{
  "num_hidden_layers": 11,
  "norm": "rmsnorm",
  "rope_fraction": 1.0,
  "qk_norm": false,
  "tie_word_embeddings": false,
  "parallel_block": false,
  "init_std_qkv": 0.0214,
  "schedule": "wsd",
  "dataset": "wikipedia_en"
}
MLP neurons of a small language model. Each row is named by its layer, matrix (gate and up: input weights; down: output weights) and neuron, and shows model dimensions 176-271. Each number is 128 + 32 x the weight over its row's rms, rounded and kept within 0 to 255. Numbers have three digits each. A neuron's up and down rows have the sign that makes its largest values positive.
Before each neuron's rows, "fires in" lists the words (lower case) most often at its 100 highest values on Wikipedia text that the model never trained on.

fires in: "2", "2023", "2022", "2021", "2nd"
L2.gate1269:114195157153130075110168186170098089183091148125137128107121113174109126101155127100146080158100151118182092114133144133136139123134061115164085081160070061124178072110081109127086174174127134116095114135121082105187153091127183118166148146111129148155134113135104172111146180113057157158
L2.up1269:174109185106098148102121157061132111122107119075067214199061175116165120154151175074130121135140080126086137158124143151111145144188136141106095122134146156103060142141189108186150087123113068105119145107129145140118103123115108130168132140116122173105083084037134171076137156116093088115
L2.down1269:137127166098115156131136144146117147144148146184113067137129103012122108118092088092088106141127094151099172155163139173096118163085140086121123114142142176154132121188147145184099080103125126188103123171092156105081111151098072089180144156124102077104109146081106086146133117145163088072

fires in: "of", "for", "the"
L2.gate1233:123133074132144069052157090114067119078149109151135125190119135107159119127194183152150103133119148087106119085157112128172077119058146102150133103164135084104133144123129100095129092104154139114137207152058132109204164185109176092179153094120185160147111107123140171153142121110139095115
L2.up1233:196182166116173165143160187115112155122095185172124149134104142050122134136135136108119121134154141106105107166183105154110134083179127142083121164128114107124194197071118142078111154079159104183107185175140153124120144189143048128127131109138217140117141094129145118113133095150109129166
L2.down1233:125178121102124128121163156151161148102136164108172139176131145135152151175139162076146142069150140176196104123154082119101119118118097157129128189116093146168152138108145123123125073118127132126211155107148094111138091140121093115125149119130163159159095087096166215129119106101158113100

fires in: "the", "on", "in", "february", "january"
L2.gate510:144113139170182172169040099175118122150083128078141186135067151111124169129168144108132130109083127127142137127111106118116142129041085091125103173114132107127158154085118114139145135072120133143093083166098141122115102141142134090166114153147102069138136133148096090144125116077113173113
L2.up510:132138112133146126156141095114129145098087151096111133172110127083154160115078069112130152113192135126117078102121111088118106175130126139161067137154152160142128144157113123143159108145203151134140179047117117107094141046154129123104129119092141096081150193138090098185153056101155149138
L2.down510:150221164143187066100122133079149099144066130163110116123089117132113145078149148131157122112115170115080137118191102186145204178114127150125153120104140098117111142097081126140085147079147113086121160163092143122052125073166165109082149104170136132097198067154121113126122132121082168125

fires in: "to", "the", "attended", "joined", "reached", "reach"
L2.gate744:117166145104123132118194112121108148089134169120106138160132122133114177082150117149139131164142156140155112124148106133119166124104185030128071116136104112140114164096040133156123084146163166162119172168131143094170150152133140116164102133065112098155148081115127164137161135123137039074
L2.up744:084140110142160163107181106168096133131116152108114135135129079100125166096131101099164089113120169095151162084150098100145166178097123093133106130154109130133109149105123123143154161114186127202105181078134130075167111162125162213195093075104130095157137147122141101080130225191184091132
L2.down744:140143115079105130129117043142145103131107182105112087150153062160105138098143089163117077162131112156136152063098117136137124109120138104114126065158158101079065114193137086087118108121171149068123108132170122088149162183131152148134163087134121108128142141112131106129116119118131080162

fires in: "that", "the", "he", "they"
L2.gate607:180115117102098101104139143095093139113124109095135157100107116106160069059124169109138101133089181061109093107103176066045105181152140115150125045195100085121110098144222197125073145118135110105132093166092192111125127164172132149111099116139126134165145103167166187109120155121060082085
L2.up607:038173128170170128131184118120131140167092123119171134121142143133102123136124098016116113131165136116096154181155141080136112107145159140131169127130171186145068147057189115067110073083128163126166167149140193129123146108094014125125150121106139159106087126148125087113132140188124102112
L2.down607:090096152199114119125121097167119134113143117067107072085120110132086156142225144112144149181082133102137139116138167187149131141079129088128073119114149124178101108141136157147139123174127117158190074177157118144175117161112164123094125138109131065127165094148163077155160116136155120155

fires in: "with", "from", "to", "by", "the"
L2.gate452:131098125155101104106131154111058167160200071146061127101139149120079128124125106117156096115152190109135134129083167107124167109127142123179069125136137125078095068155080165143167112145082094176128115094124140156112193139122099103063126113115147101193153088142183132110147134139068126148
L2.up452:139112147146138134070189119178128158131104072117097178147182132119113135184184088099114102100179148093079111144158148167173137150085139102141126137113119140122127094073164127135108116102125161113158089169145188127142091045079157150177081113126092080099087137158133075145176105102134111161
L2.down452:105032149148175128121124198152122188122142152124115173058142101130100131111173125145058155105124159097097150123165148142141111169121125208151090129138143118089100135110146134103125119095093134130132148102132131145128156043047097108133118167152131080155147132156167132144170116068103090113

fires in: "on", "march", "february", "april", "august", "january"
L2.gate1095:167116141185133137146087078151101100167147129119187179080181176122073113124066079093135085084100121150151102118118150119183103112128190119156105192138128152221138067150106085143184188146168095120141125171122129105134077141150162148135095143094173068172132097124082151063095118103157156172
L2.up1095:153086133172186147136112087110126128138158189147110171102131139135129116141064145136117135067138179176139125133192125135139110131110127143135128207105120135198127160142100117138151184170036091130166151149128167152100121107097157147162139099102120080158161125126131114101092159100125151193
L2.down1095:080127116133129145110153159102184144112067111172128102139075124111138126123112070174129128129208155115127128131165054137155096117113080136115091179124189182169199125191163137156166144204119155099149142090135142162082130126117153141086079108132075135114094169149125189120136165114150177136

fires in: "between", "that", "the", "described", "200", "about"
L2.gate1282:146176120106089098140137124122129180131086073109112175117085196148131150148154136093136085141112139078121065137153186149161124122099098088129102127090134147127160065101084119154133170132145078112112090163111145108137110100148159173094187159126163095094150112170136070116107103092128070119
L2.up1282:093109188155131160141100110063160050152109113101127105112134077116105157112183038076098111118121135104114135121083139207139125229149101138109089134176110126117142133148092122142143193082140153114149141110167138158141081169113139117133152214141102122088004063124168061117150109143079115146
L2.down1282:206113107135110135119147141142161205131125097126096058104005133124140142170116146154159164109114171154098137122125190124123136152110129148115138110099149098095088139102143097131078088136071111164160083137147141139133178127146127124116108107116143094138150121185150146130137066128117173137

fires in: "in", "to", "from"
L2.gate1678:167122050116160143157166132141117107204115117104142141229125122165124154133119099157110116183196117080141044110144107156136112116145093094094080115080167132106106134142092072115110167142136157136147214110138151034135093086133110106176144053148132062091159105092097167118149132126091132121
L2.up1678:128114081141121129161169098130084104147146097140095151116164157047135148118126146096146112150149120101122084165081149168142088201130161049126107137074149077132112160169121101141123097102108121151144167121194098157115129169154089184126143167141131124156140084116105098153142141234116164091
L2.down1678:137097158127136147206146165119126133134082118057138134160124158133147114107100142156105120114142141144140117150147095179147097124148148161153093169174156137104172146053094101109150140154140129128133086151117157090073160101136163168171180175115131149115126107120113109091164117143133097113

fires in: "has", "have", "had", "that", "its"
L7.gate530:116142126116101119188170140145123219125171069123074119166133145176115096165088147155146114146109143102171117125114132153139114102165137113108162111141161142109088085100108134150154151106120093160160051117217129145173112179115112151099117183120171195162184131127119128069087149143143141150
L7.up530:113177151106102161114093103101169103123152057109141060111217111073078094113120118138151112081158071133159158163156102135094094109140092114088068185113174202173127123158171084149136141173055154097076148156098084134132108075123141107167143163166156086104081047131059106139117132180146148146
L7.down530:171120174186137127166117127107150114112104140109091089152127146129206111172158139120117192180155153136155067133113128129143110118134136127153059111114077081089117111105144171115071135105131069190137112161125132149127156142119117147156119113194200132126151134132112086074180146098105094121

fires in: "the", "on", "february", "march"
L2.gate1649:119076195103159172121068111157150159092149113148139126130089182155168140120132135173135144095126174138046118117082100134100146109091170102122132148118087163107077109095105140141074152104100123192134151150132180132068159114169085090119138123099111088119133106114107176134114099087135164140
L2.up1649:105112157130128091167089127198105055111095144123123179152161154097130130122146144137149177144087157128111101050183119086160134168173119122085138082124075050151149160178140146162102076081141117132145093110135126147090081137175052142050095156121085075135166084142087126101154092164135151174
L2.down1649:115123106155196072113089121144109140100151171093151151145126131159116160077174087106113110104125114110144134126153130131106110138150119154124167122113159055120172091187085173133133153111108156152121110117143146150102067089155115148137093172123092067118118086095090159167131137086158187163

fires in: "the", "on", "between", "about", "a"
L7.gate694:161111145099143162179166103112144097138130116033126143165125166189096159123140185146051143041128108135085149142144124138128180115115165093115109144032097170131146127122133142189120135168127101130184166104188158098114162117130142046141084129116143133149095143121134108150112072128120087169
L7.up694:123111133143148067133101102106179138139102137201134172126108150113114161098104100106147079178130181096127131074136205083192119164114091120084162139176097168088142185109101125154149106127165181125165148137147136142165085171140111116137084102164146087066146078152117136113121138080150130113
L7.down694:153127184147172099153066114136103140251119061120122142092093130097073118143100166115136130080156144092096132138119076121122100169095124129071158126090147149104156150147099149140090092104124125162152131157106115174121092149131093127103099161176115109105178162099111078099140138136130113126

fires in: "that", "the", "a"
L2.gate1416:083164098090191154136183166063139138126158081165169152117084172150168142105174129138177118192150119074156147125145130107187074099143153126115129099132159152125137114151114148123093142143087125161126127157110122119222087152083140144151096167121205161138115106106125176160062109091107072142
L2.up1416:133162101131104135168123130125187121135147120107139131104078145016126113130109114143143161094175139115119134177134150083052108180174130151122140172085139145159114123100110075112098166139104123127143101154084195165072111157117044124093164118137120145092101151089128127044143155121124166126
L2.down1416:164133163073094180119104095104170146149208120164138116101165138080164137103106163073181075172106120093110108142159143167151133132153132096105136110168149072066143154113074103120112124156077070127134110194078091137120124129193115147052126135076158121117115077183130175128138144096089082058

fires in: "the", "in", "on", "about"
L2.gate248:098125090130109126131140085139113154161142181152119107111108132107118144186176109074155138110123112191061174149145105156162105177153127143131094140118119131136143116157102139150120125119169150126090139121150144140055139191101206127106176106135182089162122086172107136144085135144042166173
L2.up248:113108102152182055117150087145105089101099050112114153128157168193110098108079162093161144135064124119106079074111135086111144120142078079187105124087122105146132147118113113161122134166129090157152134130117107215114123141114137136077100130101147119094182097116104103139150107101136108168
L2.down248:152137147148136148141115113134136139100131092179098120112075173090118189114194102136132117126174149132151127091088088156126099107138181087148142101153114120072158144168141165081124143125060120132142092130185133129099160163093125076134164100116178166189130087084090130183135133126117178113

fires in: "a", "100", "0", "azerbaijani"
L2.gate79:110103098130140150106180155064157172116149138217121165089135122115063081136065110124027126149162129084137145065107100169081100166091127143095167126127180047174165153128084124120100113151174122192192125155073167129131169125174052107173167216075161082130078150096152201085115084066133093092
L2.up79:101122150111114141137149158136141139183140156168169138145124158087121138116126110122123158110128086139108095136160093126134082122106150104138164090106113149164148178093083114082105098144167091142155097126134184133119140129169119122097132173137130170101153149153127110124141127106091070147
L2.down79:186092147069152147125078169082129179129110128150181159179103101163155110188121081128098143127094117064139130134125144123086113156139153141139124114121162090118117124100113101131124074152109107143172123108156121130143152123063141091135070105113092127087137145121164153145120183141116151116

fires in: "a", "to", "using", "under", "the"
L2.gate7:167066129152129161097073145095110210154136121069097150149120083183148070129129071102115175200128098080091125110134158125068169192110118110089111147141145167145063137112104070089117100132137106159197096089106177130147131115120182101144169182079162126151098183105144120097059109132172130116
L2.up7:164112089100145155048127145085073121162192138116087181099092129108164138170113105155143135161144070165103216158162088066148137138203191123136153155092124130165167182175145156104144115133141061114135135110145160159122051170154099124159132133115125125163122141106157123157210146107171133177
L2.down7:121090086098150122107112110158092089134140162148132149110157092127126128131136077127136135140130070103150128164146108141117166148077185157141148136117130090163102157079109150153144107070103125109101154133139104094050114120073130088092113134126151131127091145119135124169084048108117137168

fires in: "to"
L2.gate739:133116158211183134072134147140141157126117113142083093154132137102092110118148090068113091150166123128148058086071229109148107158168117113137123133090126125135124157121076087127071141054163145139131175100153131082130104115149132165127145131119104074134180086182112128131116142088157106156
L2.up739:161094108236159084094152110114112140106121091131109140109129155145095158139097156105145118145079163170109114110089158182189101142101177103159140151130140112144101134134101105140106077137146073109122155122154107132101078136109145111141181151165159131136144150103063156124184141116126114078
L2.down739:125142131144173153115093213111145107126120183202090117150070102140099102115160119154135077136151115129137111135117130124125203110118135181125167125136184080127102143068092129149110107069114182109083089063177159101145121143159161131133144150152065168103152114136083094174133085132143123158

fires in: "february", "march", "november", "april", "january", "may"
L7.gate1285:127068113146147095111122098142128138131115124146123139130109176116104115176184174136120133104151135101125102130109149127218115125161160152142168219043169156165129097113099126125145151086130104118176121189149102092182070139145187184120089137108113102138086063141103137110116106113135085136
L7.up1285:169089149169116090166083083173140104129091110136151156130081123121139148103112109146038151096149150115116171114178143116165067186176170117160060204084103190188145146126167130173130178107216101105160142157122121145166149210112200080102133092136179103154122106137181145101098094068174132091
L7.down1285:158072165086108151151156100186147057136112112127114121150150130088141139177108161153067140113109136121156117128126101181139123122112102131169078216106124151171145081140108171134184165098112135129173155107163104103107123117109226152120085083137138103148133130134107112126135128152156128123

fires in: "to", "the", "100", "day", "march"
L2.gate150:189156157132153101140178109153137161126161191122121069118175088133131120141063125157118181084157110157107178162136099134077090156072130107185164130134091134075127105162152178168132079139133085099106075101055107093104200135167143048177081145076169165117115099137130119109088164179118081178
L2.up150:130086130160141147113182099148123129105121102102113143112159128123169186157164116138097190102153165123080146075173079140108127190182123144075112211151108115146127174181142161087163180136172137087137106118107167110129106136129173147143086085157142138119041130116116091130158144135132130163
L2.down150:118133106120160084129092127101161144108106158130174147184065117155129184113110103149133144151142133118108155129134108086112070104087094148161155139090152105110122137144080131163102135115185130142120122130222143174165130094142071123155098150118154170109188112086116097148094087161191077175